From a checkpoint of a small transformer trained on Wikipedia.
Training: a variant of Muon for these matrices, 488M tokens, 15313 steps.
MLP neurons of a small language model. Each row is named by its layer, matrix (down: output weights) and neuron, and shows model dimensions 64-127. Each number is 128 + 32 x the weight over its row's rms, rounded and kept within 0 to 255. A neuron's up and down rows have the sign that makes its largest values positive.
After each neuron's rows, "fires before" lists the tokens most often just after its 100 highest values on Wikipedia text that the model never trained on.

L2.down107 [167 104 166 108 152  85 122 135 141 100 161  66 154 127 119 145 117 145 157 150  85 126  94 112 118 110  92 111 154 175 144 123 126 130 101 158 105  93 155 123 179 139 170 171 115 114 141 131 140 129 180  28  87 141 136 108  86 153  99  79 101 168 122  98]
fires before: "-"

L5.down20 [137  96 175 175 122 115 164  76 120 113 113 115 123 128 117 135 187 131 160 104 142 140  99 159  97 171 122 144 126 182 163 103 120 148 146 115 151 150 148 111 204 107   0 133 142 168 154  94 123 138 161 118 150 149 109 122 106  91 139 152 124 110 128 126]
fires before: "0", "1", "2", ":", ".", "9"

L4.down409 [ 97 119  77  83 110 138 177 169 151 101 130 112  99 106  54 149  88  63 108  72  91 102 131 130 135 139 144 132  74 166  83  89 147 137 161  90 102 164 143 128 103 152 127 154 140 157 149 124 183 135 162  87 158 172 158 121 187  85 102 129 100 128 218  91]
fires before: "2", "6", "4", "3", "5", "7"

L4.down154 [147 128 151 123 147 133 180  70 138 144 138  88 147 149 208 109 164 104 141 121 138 104 124  94 118 119 174 191 173 168 161  94 167  77 138 108 184 122  98 137 132 100  87 133 141 134 146 173 110  60 160 129 109 138 160 182 173 143  59 166 125 126  90 151]
fires before: " |", " |\n", " (", " Released", " –"

L5.down354 [112 174 135 109 184 107  97 223 106 108 101 174 144  98 143 116 102  97 109 153 118 107  82 163 111 133 119 146 114 141 113 163 176  89 135  72 149 131 117  86 191 154 164 121 128 153 119 121  73 126 116 168 135 120 103 132 100 156  96  83 184 123 112 116]
fires before: " "

L2.down438 [108  77 156  56 161 119 128  95 181 109 177  88 150 184 139 114 154 103 145 116 155 126 100 123 124  76 138  90 167 140 125 104 115 112 165  78 158 145  48 150 114 141  78 107 155 144  89 136 133 101 108 143 155 145  93 116 125 109 116 127 100 155 105 199]
fires before: "0", "3", "4", "5", "1", " The"

L5.down286 [130 143  43 175  77 121  88 107 147 193 165  73 155 165 115  69 114 151 165 166 128  88 106 125 140 138 118  63 121  80 124 135 130 136  78  89 151 107 136 140 170 102 158 125 172  96 126  93 123  96  91  89 117 178 153 138 163 106  92 179 109  98 101 136]
fires before: "2", "1"

L5.down283 [120  77  82  85 153 119 180 136 141 158 147 166 136 148 126 136 150  76  97  82  89 107 166  84  99 149 133 107 115  64  88 152 122 147 161  99 167 126 149 118 157  72  77 152  67 117  94  91 148 186 126 125 158  79 160  53 152 116 127 157  94 146  85 132]
fires before: "3", "5", "2", " ", "4"

L2.down303 [157  93 114 119 121 137 128 122 141 110  65  90 114  78 116 111 153  82 161 138 153 118 158  77 125 147 104 106 124  76 205 131 127 148 123 117  82 161 128  91 143 114 164 184  96  98 131 110 146 151 183 131 115 165  72 163 164 140 209 132 158 136 134 138]
fires before: " ", " the", ":", "t"

L4.down209 [118 125 182 230 107 154 105 168  87 155 159 135 154 100 163 113  66 161 140 111 121 121 162 158  94 122  55  97 167 154 166 175 106 181 151 115 180 129 120 146 124 144 122  91 131 155  87 110 152 108 140 139 156  86 130 153 106 136  85 168  96  90  66 112]
fires before: " the", ",", ".", " them", " his"

L3.down407 [115 181  62 174 128 154 157 144 151 165 137 132 255 164 119 160 149 104 113 110  99  77 143 184 114 104 139 130 133 188 113 100 133 134 142 157 163 189 146 156 154 167 116  84 167 153 127 162 120 167  92 188  92 142 107 134 164  94 109 142 208 119 105  59]
fires before: " the", " his", " a"

L3.down255 [111 101 122 176 169 130 140 128 129 136 167 102 105 121 118 141 137 151  96 161 138 127  63  97 144 108 175 187 136 123 132 152  88  77  71  97 147  66 156 132  48 104 123 193 162 121  99 107 107 117 109  85 135 158 122 119  74 106 118 120 157 149 137 193]
fires before: " of", "u", ":", "y"

L5.down381 [108 131  90 124  91 149  79  91  88 168 178 115 255 109 113 140 111 146 125 109 109 154 100 174 130 124 106 162 134 144 183  54 117 131 115 159 110 132 115 149 161 176 114  48 152 135 126 109 130 147 153  93 205  99 154 112 158 106 128 133 184 189  91 127]
fires before: " "

L2.down380 [141 141 109 101 104  98 112 129 129  80 144 120  90 132 132 183 168 108 137 112 102  77 115 130 164 149 114 195  83 114 152 140 104 170 133 100 195 140 104 141  83  97 147  93 151 147 170 136 175  97 142  93 121 160 152 143  84 130 108 135 107 126 173 153]
fires before: ":", " |", " |\n", "):"

L2.down445 [135 127 151 111 118 181  99 141 113 154 125 101  54 151  78  65 161 171 146 138 181 130 118 148 148  96 125 142 174 133 109  93 155 105 135 130 142 146 139  85  91 190 105 102 155 141 134  90 114  84 174  86 104 153 159 137 114 153  96 143 107 124 131 147]
fires before: "u", "kh", "ad", "pp", "ood", ":"

L2.down273 [ 90 145 124 122 146  97 150 147 100 101  94 141 152 154 135 198 157 118 122 124 163  84 128 118 121 143 155 151 137 114 153 139 177 108 153 111 122  94 155 164 211 101 128  99 152 118 130 115 115  96 127  94 100 157  95 152 128 118 116  96  96 111 121  95]
fires before: "-", " "

L5.down106 [126  78 153 103 194  97 152 111 102 175  96 115 142 121  75 173 175 134 168  90 153 150 129  86  97 169 126 102 124 105 158 177 111 157 137 100 106 107 148 111  74 187  98  72 172 132 170 141 201 219 142 155 142 126 114 143 142 104 147 145  56 115 106 132]
fires before: "0", "let", "1", "3"

L3.down422 [112 178 165 155 123 100  85 155 177  93 127 108 100 130  86 173 138 190 147  79 174 137 103 102 139 141 160 114 135 136 180 105 190 155 138 117 130 119 133 134 169 150 134 175 151 141 113 156 116  99 128 114 130 141  90 127 128 132 141  98 116 166 103  81]
fires before: "|", "-", ".", "ins"

L3.down405 [138  96 151 197  99 117 121 123 180 147 111 161 147 152 119 140 133 133 161 130 157  81 129 128  99 137  37 130 113 131 144 110  50 158 127 157  84 124 133 119 106 104 163 118  80 102 138  88 137 138 146 128  82 153  99 117 149  91 119 177 109 143 120 183]
fires before: " ", ","

L5.down156 [162 145 132  89 151 133 142 112 178  81 151  85  91 160 195 144 108  89 152 154 116  76 132 127 132  94 190 121 165 116  90  64 120 123 104 111 128 172  73 160 148  99 137 101 190 102 105 144  82 156 118 212 111 100  82 131 116 149 218 118  93 134 101 167]
fires before: " in", " on", " at", "ance", " to"

L2.down133 [184 143  97 150 123 108 128 134 141 117 124 120 203 189 180 104 114 123 106 102 125 182 161 102 149 112 138 112 139 170 126 110 181 145 151 153 140 157 112  86 159 111 122  91  92 165  88 161 135 117 146 161 168 144 193 151 130 111 122 136 117 114 158  93]
fires before: "2", "3", "4", "6", "5", "1"

L2.down383 [138 214 156  77 160 119 182 163 146  73 151  88 101 127  92 101 158 136 148 137  94 162 114 116 118  89 100 154 105  77 123 102 136 109 154 120 164 131  83 167 100  87  78 152 148 102 178  95 125 104 104 156 148 134 143 141 118 128 172 159 112 152 133 153]
fires before: "1", "2", "5", "7", "3", " |"

L5.down45 [104 192 167 120  95 162  85 121 139 113 134 146 129 123 117 164  90 148 116 110 125  97  86 105 108 105 171  97 112 130 100 148 176 172 149 128 151 158 107 102  97 105 116 136 111 137  86 167  99  99 160 120  94 105 161 117 171 138 190 147 114 151 198 103]
fires before: "==\n", " in", " and", " on", " to", " ==\n"

L5.down181 [ 85  92 135 170 140 149 125 123 158  82 108 152 190 122 154 175 180 147 127 134 163  97 183 141 152  98 136 101  91 131 121 106  85 155 135 139  91 115 111 129 113 136 124 119  35 107 119 139 110 148 139  46  82 167 139 161 124 154  92 149 118 115 121 155]
fires before: ",", ".", " as", ".\n\n", ")"

L5.down54 [137 147 107 183  83 126 147 146 117 104 146 128 162  89 139 119 119 133 144 129 101 145 183  64 178 129 178 126 176 119 113 144 122 156  60 131 104 110 119  83 104 121  40 122 101 139  68 188 146  94 114 209 142 140 161 159  91 185 128 137 138 136 119  63]
fires before: "″N", " States", "′", "″W", "″E"

L2.down314 [102  99 157 156 126 104 120 150 113 176 131 113 201  86 129 162 186  95  98 105 158 120 124 100 134 131  88 158 181 164 151 106 126 174 132  74 189  44 119 142  91 141 133 140 138 118  86 195 150 143 156 127 129 116 144  85 170 142 101 148 120 148 133  91]
fires before: "9", "8", "7"

L2.down430 [122 153 152 139 149 165 142 121 164 173  65  67 207 131 133 135 163 123 136 172 144  69 182  73  91 125 106  75 147 137 164 116 102 151 107 130 140 125  58 145 115  71 128  89 187 169 141 118 125 136 176 123  71 116 145 113  92 148 174 134 149 175  92 102]
fires before: "9"

L4.down422 [101 109 102 159 137 120 175 169 144 136 160 152 113  96 150 109 107 142 109 159  92  93 137 150 131 179 116 159 143 144 147 128  89 137  91 142 128 127 122  98 108  58 141 152 124 121  87 135  72 126 157 108 144 156 109 146 111 163 117 102 105 111 131  99]
fires before: " "

L5.down105 [183  90 136 119 119 128 102 130  85 120 157 127 140 135 118 121 133 168 110 110 120  97 175 122 114 144 139 135  96 128 151 134 134 125 120 144  97 112 205 152 182 134 143 136 201 169 119 135 110  94 167 115 129 160 125 198  99 138 116 159 142 141 156 106]
fires before: "-", "=", "A", "E", "C"

L3.down207 [172  64  96 163 115 113  77 117 120 118 120 136 113 119 111  98 154 152  98  92 161 167 120 140 222 144 159 157 156  97 185 150 148  99  89 154  58  73 244 121 154 150 135  75 140 167 128 147 126 112 141 104 124 193  67 137 114 109 151 109  82 113 143 147]
fires before: " a", " an", "ad", ":"

L3.down190 [106 144 117 174  83 141 118 128 189 169 179  75 114  64 124  56 178 181 140  80 139 151 118  98 167  74 123 159 167 131 152 115 100 125 221  77 143 103  13 112 121 136  79 124 112  77 137 119 112 175 154 122 128 112 211 104 151 106  65 108 148  90 144 135]
fires before: " |", " Released", " –", " (", " '"

L5.down47 [104 139 205 203 113  91 169 141 120  91 145 136 187  86 139 130  91  99  89  87 190 208 112 146  75 127 105  72 174 112  65 166 151  98 119 100 158 108 176 116 128 109 101 125 182 152  89 131  98  99 119  80 165 121  85 180 146 154  75 164 137 131 103 151]
fires before: " "

L2.down78 [129 124 142 160 225 155  74 122 114 128 188  94  83 169 137 160 149  96 129 145 107 100 106 105 140 137 141 141 158 105 119  75 110 100 122 161 108 132 165 221  85 100 128 138  71  89 147 100  97 166 172 170 144 126 100 133  78 110 127  73 105 103 167 125]
fires before: " |", ";", "–", "3", "."

L2.down330 [123  99 145 161 135 104 174  90  64 115 163 172 228 212 152 133 144 142  92 106  79 134 116  52  83 139 133 108 206 136 174  63 127 167 134 138 101 144  91 132 170 172 157 129 102 212 124 125  90  89  94 124 163 158 127 155 106 119 179 116 113 175 123 111]
fires before: "1", "4", "3", "9", "2", "5"

L4.down108 [116 216 138 144  61  85  49 196 164 106 143 128 126 106 104 108 149 176 108 133 174 169 115 101 137 133 158 127 109 121 137 142 118 144 100 118 135 161 121 141 124 121 195 114 102 118 133 153 126 121 119 112 103  86  65 142 137 143  47 156 100 103 134 125]
fires before: " –", " place", " in", "(s", ".", ","

L3.down202 [146 154 169 106 119 157  61 157 146 133 153 142 135 131 152 102  95 121 149 145  97  84 122 105 120 117 177 195  81 112 111 117 130 107 110 130 166 126 172 162 196 178 164 121 116 124 146 184 159 207 100 106 106 136 145 168 131 148 142  93 132 122  87 147]
fires before: "-", "=", " •", "|"

L2.down346 [142 142  95  67 141 111  70 122 140 117  99 172  88 102 144 146 113 136 181 114 107 154 149 199 145 137 146 126 154 115  81 140 125 115 137 154 113 170  56 109 150  82 179 156  99 210 187 148 146 153 150 210 135 141 119 106  92 137 106 151 184 180 134 161]
fires before: " ", " /", "rovers", "est"

L2.down286 [ 91 130 130 134 126 109 168 102 127  89 117  73 212 125 168 122 167 114 105 172 152 106 153 104 161 143 151 117 142 161 162  81 157 116 131 171  99 119 153 115 125 186 143 143 102 160 185 119 145 121  96 182  87 139 118 143 144 139 113 117 145  79 150 145]
fires before: "0", "1", "3", "2", "9", "4"

L2.down162 [ 87 104 168  73 145 200 175 141 108 111 176 104 173 105 145 173  86  75 121 110 145  79 131 106 147 149 119 123  96 140 138 129 108 136 142 118 127 165 130 127 194 139 126 119  98 172 132 141 136 254 137 121 140 141 134 177 153 125  99 119 149 152 112  92]
fires before: "-", "|", "=", "ale"

L2.down354 [ 97 143 178 135 130 178  65  39 131  83 104 174 166  85 123 131  73 150 138 107 175 171 103 118 154 115  93  76 134 134 126  80 140 106 130 104  70 135 100  87 137 172 126 158 228 131  74 179  65 143 123 136 118 115 182 139 165 162  91 133 152  60 115 128]
fires before: " is", " was", " a", " has", " •", " Country"

L5.down33 [157  71 100 184  94 168 173 135 211 111 128 102  86  96 170 150  81 159 170 149 113 163 118  79 137 135 176 176 117 153 107 120 124 115  86 131 148  93  97 165 145 112 153  81  76  63  89  85  67 134 141 159 137 117 110 133 121 140 108 109 127 104  95 103]
fires before: " States", " code", " (", " Arab"

L5.down24 [127 158 122  89 149 159 156 154 152 147 126 197  94 109 144  95 164 129 148  98  38 102  77 172 161 129 132  88 128 153  70 116 130 151 145 111 111 142  86 101 178 156  92 100  55 140 137 157 130 133 137  89  87 141 180 179  76 113 145 144 109 174 105 140]
fires before: " ", " UTC", ")\n", " (", "1"

L2.down15 [110 134  71 180 140 112 126 105 124 185  62 169 185 136 183 123  84 130 207 156  98 133 104  60 126 115 121  90 103 153 160 135 108 116 140 174 154 123 112 116 115 128 114 118  70 137 145 172 129  74 100 182 135  73  76  64  83 155 122  98 121 136 144 148]
fires before: " States", " Arab", " Kingdom"

L5.down360 [102 109 129 116 150  92 144  82  79 199 169 124 222 208 133 203 154 135 124 128 158 160 115 127  99 132 144 100 111 164 137 114 139 118 150 191 123  91 128 118 132 116 105  93 165 108 116  83 117 137 148  65 143 148 161 159  93 101 116 132  75  85 121  53]
fires before: " /", " |\n", " |", "ing", "ed"

L3.down365 [150 101 163 134  98 167  50 132 133 129  73 104 112 126 113 130 125 122 124 170 187 126 158 142 151 144 148 124 121 115  67 112 110 155 147 199 171 119  74  98 155 196 147 164 122 155 126 128 153 116 129 138 158 182  87 126 104 152 172 145 146 169 159 175]
fires before: ":", " –", " |", "):", "\n"

L4.down360 [ 76  97 167 141  94 112 117 101 145  74 201 134 197 127 171 120 117 147 128 111 160 118 135  59  87  95 148 138 143 121 194 103 123 172 138 158 139  91 129 141 108 170 162 154  96  72  93 160 155 132 129 101 145  60 115  95 145 117 170  79  69 134 146 148]
fires before: " |", "1", " –", "0"

L4.down28 [ 66 188 161 194  93 135  93 136 153 103  66 128 145 136 132 141 125  92  91 146 199 146 164  79 130 141 157 122  91 111 187 131 125 114  77  99 164 165 115 194 120 168 164 145  94  82 133 154  95 126 136 138 128 148  36 182 135 134  98 143  82 141 128 142]
fires before: ",", ".", " and", ".\n\n", " to"

L4.down345 [181 121  46 202 125 123 124  75 104  67 109  85 108 140 181 138  90 127 118 145  90  80 112 217 129 109 143  88  95 167  99  84 147 128  96 207 135 115 159 171 155  83 117 134  96 142  94 130 128 219 137 118 139 147 109 149  91  89 149 159 183 103  87 106]
fires before: " the", " to", " his", " ", "V"

L5.down70 [100 160  91 135 161 149 171 120 113 162 148 186 236 106 135  85  87 125 132 110 183 121 105 115 126 132 124 178 115 157 108 160 153 159  78 155 116  65 105 164 146 106 122  66 170 140 121 200 120 149 126 100 116 105 152 141 128  99 119 158 134 169 134 144]
fires before: "-", " "

L5.down125 [ 78 131 157 124  86 125 111 135 125 166 133 129 166  51 151 174 115 132 145 136 116 142  67 101 108 176 199 107 154 137 168 144 120 150 115 135 147 207 146 148  98  71 173 129 150  64  92 120  95  74 133 105 150 109 162  93 142 110  77  99 116  93 197 109]
fires before: "2", "1", "6", "0"

L4.down408 [132 135 119 112 127  89 134 184 142 163 139  95 101  94 137  71 101 153 134  72 160  66 150 135 183 138 170 100 112 136 146 116  78  94  97 120  91 151 188  95 108 148 195 209 137  95  75 125 144 145 155 150 126  81 139 122 133  96 132 111 150 171  62 126]
fires before: " ", "5", "9", "4", "8", " •"

L3.down125 [118 151 124 110 133 108 133 125 167  97 148 136 141 145 142 158 118 161 119 141  65  85  90 144 128 185 104  88 106 163 149 177 129 138  59  86 138 134 119  65 144  83  43 136 106 109 140  79 110 112 149 141  97  92 125 150 208 113 137  83 177 140 130 218]
fires before: " a", " the", " of", " an", " well"

L2.down287 [154 148  91 135 131 114 150 125 137 126  94  82 112  92 139  92 112 151 104 137  97  99 121  96 120 161  91 109 159 120 227 168  83 186 142 155 136 160 101 123 117 147 104  98 113 109 149 107 124 161  96  76 174 126 175 155 150  86 111 109 128  92 132 134]
fires before: "2", "0", "1", "9", "8"

L2.down191 [152 136  89 146 180 112 123  98 104 118 119 155 117  73  76 149 126 168 133 103 127 121 104 127 109  70 112  86 175 145 120  73 153  74 128 128 155 142 105 126 166 119 128 173 172  98 114 167  68  86 163 174 171 137 166 178  95 141 146 138 118 137 119 133]
fires before: " ", " the", " a"

L2.down266 [170  95 180 187 167 128  88 152  82 113 115 111 213 137 121 142 161 140 145 138 126 148 144 142 121 137  62 126 109 157 127  86 177  97 120 133 138  84 132 169 115 152 181 106 146 161 126 143 190 153 132 127 136 136 149 160  97  71 113 127 151 170 205 115]
fires before: " |", ".", "–"

L2.down177 [133  98 123 139 182 108 138 134 133 111  71 124  81 209  36 178 153  96 123 114 176 151 149 104 139 163 130 162  99 146 137 114 129 100 145  85 208 142 125 111 119 143 121 104 124 158  97 125 138 133 161 120 180  82  98  96 140 192 109 200 129 163 117 146]
fires before: " ", "3", "5", "+"

L2.down76 [156  80 104 142 165 132 160 140 198 163 138 140 118 112  83 152 113 151  94 150 159  88 153  93  96  88 143 121  93 255 172 160 118 160  96 182 109 107 141 131 131  81  98 142  91 130 134 181 135 174 127  76 112 185 132 111 122  97  69 101 100 143 180 111]
fires before: "|"

L3.down195 [137 170 130 100 138 139 119 162  97 134 124 158 123 155  92 202 132 149 124 126  72 127 110  99 134 125 113 126 142 148 154 173 135 120 137 152  74 144 137 106 153 136 145 154  61 131 114 121 111 152  98 127 159  74 127  62 171  77  90 125 128 145  73 146]
fires before: " ", " the", " November", " October", " September"

L4.down285 [137 147 145 109 127 146 160 104 140 137 141  86 198 113 100 159 116  85  79 119 125  75 148  88 123 143  98 148 185 158 173 109  95 147 112 147  98 150 137 139 168 128 140 114 160 110 171 124 131 153 116 179 116 115 108 147  87 123  92 135 105 148 160 154]
fires before: "-", "==", "===", "|", " "

L4.down3 [219 125 123 134 112 104 113 117 106 182 112  75 128  86 134 160 109 154 105 125 140 175 166 174 148  92 168  83 143 161  94 122  67 164 106 131 142 118 146 120 151 106 160 223 179 121 109 115 140  82  78  63 168 134 162 126 150  99 156 131  89 162 157 120]
fires before: " a", " an", "born", " is", " was"

L2.down367 [112 151 119 167 130 143 119 146 156 226  92 183 171 107 156 148 138 145 104 129 171 100 172 197 128  84  61 101  93  79 138 127  87 123 110 142 180  96 161 144  87 124 167  50 100  98 148 110 135 115 107 124  94 122 122 135 127  77  41 167 158 147 155 110]
fires before: " ", ",", " the", "us", " and"

L2.down238 [120  81 110 156  93 108 122  92 125 113 129 103 207 124 130 119 104 118 120  90 131  79  95 157 109 134 114 136 170 158 120 140 157 149 152 168 101 136  90 156 158 105 123 158 126 110 147 104 141 143  79  86 112 150 113  83 159 181  77 243 130 167  69 104]
fires before: " ", " the", " December"

L3.down439 [137 125  97 117 136 171  67 103 142 107 131 102 161 122 218 168  98 145 112 126  59 110 179  78 113 160 112 118  76 103 132 100 153 150 142  99 189 175 141 158 122 119 139 148 133  99 219  88  91  80 117  86 111 141 138 180  87 141 163 135 149  54 138 177]
fires before: ":", " ", " |", "\n"

L3.down253 [129 142 204 177 185 125 118 165 136 134  51 137 135 120 122 124 119 137 115  89  87 143 171 119  90 180  85 148 125  89 141  82 129 151  81 119 141 130 149 113 145 112 165 140 124  95  69 123 159 136 118 143 164 115  86 119 116 136 103 109 150  64 152 134]
fires before: ".", " (", "st", ")\n", ".."

L2.down235 [164 168 108 182 153 103 155 149 135 151 139 153 137 152 113 123 168 163 164 108 102 155 151 142  86 104  90  27 114 104 152 124 142  95 120 129 145 128 141  51 187 145  68  65 104 116  88  89 143 148 110 102  58  59 108  98 133 143  97  73 123 146 151 164]
fires before: " ", "us"

L2.down381 [202 126 129 120 191 124  86  80 132  76 113  95  94 123 146 182 140  94  97 101 108 163 125 140 163 157 150 120 159 176 133 153 109 162 112 108 135 138 166 120 119  85 150 170  65 105 154 152 110 115  99 130 152 119 152 188  81  96 165 141 117 146 132  93]
fires before: "=", "===", "Population", "==", "L"

L4.down84 [139 100 147 113  92 111  55 122  91  93 191  92  99 164 107  52 156 181 125 192  80 150 105 118 157  85 138 118 169 126 118 148 134 167 159  89 155  85 127 141  62 125 136 130 129  97 122 127 163 115 149  97 144 116 152  67 147 155 112  60 194  89  85 101]
fires before: "0", "6", " pm", "5", "7", "3"

L2.down37 [ 91 124 103 155 161 180 145 114 120 117 102 125  94 125 154 117 109  99 111  87 122 150 125 180  85 165  78 189  89 105  88 137 112 153 116 195 104 108 177 163 131 155 176 170 110 156 102 170 212 123  93 142 130 153 113 119  98  94  73 150 127 127  78 116]
fires before: " the", " his", " a"

L5.down363 [139 112 121 153 132 149  99 176 161 153 181 106 135 101 124 158  93  99 110 107 199 127 141 144 106 112 129 157 128  94 131  74 107 155  82 166 134  93 165  63 116 134 108 220 141 108 107 143 158  75 140 105  66 162 104  92 192  93  87  54 127 131 202 149]
fires before: " a", " an", ":", "so"

L4.down77 [127 154  84 158 127 180  91 170 146 114 148 174 123 132 145 150 114  84 190 171 152 108 114 113 115 165  90 184  91  73 159  78  70 107 100 139 160 115 122 184 194 160 111 156 121 168 131 128 113 167  91  90 115 165 151 130 176  56 115 134 136 196 157 159]
fires before: "-"

L3.down372 [157 126 133  96 159 181  96 116 103 139 154 121 165  95 145 161  95 110 119 197 176 158 180 137 115 122 150 127 133 140 164 110  74 141 102 116  68 153  95 137 160 144 140  98 137 148 147 141  98 146 113 105  93  86 164 159 125 183 185 125 108 107  55 127]
fires before: "=", "A", "L", "Career", "Population"

L5.down142 [151 104 116 148 132 146 187 157 119 117 140 170  43 141 106 185  87 164 109  63  91 189 162 138  90 165  83 175 104 109  79 111 109  96 147  53 186 161  88 151 126 126 138 101 160 107 154 137 126 181  67 107 110 132 115 150 103 197 115 117  81 143 107 107]
fires before: " a", " an", ":", " code", " his"

L4.down261 [157 121  74 137 120 200 108 148 110 124 170 160 125  88 109 156 168 182 147 181  75  95 105 121 178 127 100 172 148 113 128 127 130 137 142 159  85 184 143 139 163 172 160 161 101 136  75 162 124  90 106 110 102 107 161 183 182 145 157 106  82  96 119 157]
fires before: "=", "Population", "L", "Career", "ak"

L3.down149 [167 103 222 116 142 101 130 151 130 210 117 151 179  81 175 148 143 137 140  79 162 131 185  76  82 176  96 108  70 159 134 107  52 124 138 114 149 148 123 108 101 124 117 126 124 162  88 157 163  64 109 142 127 113 136  33 147 122  93 134 150 170 170 103]
fires before: "3", "4", "2", "0", "6", "5"

L5.down95 [142 161 100  69 105  87 111 100 120 107 189 134 183 135 109 116 145 159 115 135 180 148 114 105 134 181 132 146 138 193 127  57  84  67 137 164 135 130  98  86 116 117 110 118 152 133  86 192 189 102 181 118 115  89 136 127 123 141  92 161  96 133 137  82]
fires before: "0", "6", "4", "1", "5"

L5.down321 [ 91 106 124 133 127 108 138 136 136  90 166 114 179 103 112 120 155 137 132 143 176 119  99 109 146  15 129 158 188 157 165  81 160  91 119 152  54  98 149 134 119 120 130 126  89  87 104 182 134 163 131  80  98  81  81  78 175 160 124 139  90 129 136 102]
fires before: " ", ","

L2.down265 [155 159 110 109 100 137 131 151 108 107 132 115 153 121 100  70 160 140 125 122  97 130 112 108 119 132 175  79 136 100 114  95  96 109  80 178 161 125 111 171 109 114 197 113 127 179 119 135  93  21 121 175 147 164 169 117 118  94  81 148 117 188 122 137]
fires before: "1", "2", " |", "3", "0", "4"

L2.down22 [147 158  81 118  94 114 120 123 140 195 102 144 118 119  73  84 179 102 177 108 129 107 155 134 140 144 171 193 152 176 137 177 178  81 100  74 125 181 117 146 169 126 113 121 152 155 114 179 188 144 129 143 175 121 157 117 137  84  60 102 174 133 154  98]
fires before: "0", "5", "4", "3", "2", "9"

L2.down245 [119 144 148 143 125 112  77 140 167 100 135  78 148 129 140 121 138 121 153 104 147 113  71 120 128 170 142 172 115 128 144 147  90 123 138 127 141 103 141 166 153 173 132 197 112  99 141 109 139 119  77 105 123 149  56 123 123  59  64 126 117 174 151 154]
fires before: "-"

L2.down49 [126 171  98 117 131 155 156 129 202  97 139 136 193  99 189 124 133 199 188 149 132 128 162 149 134 112 111 103 120 115 117 178 101 107 125 122 118  37 198 151 109 134 122  96 130 137  91  72 166 160 176 113 141 121 150 189 112 137  78 108 181 139 148  97]
fires before: " ", " (", " Olympics"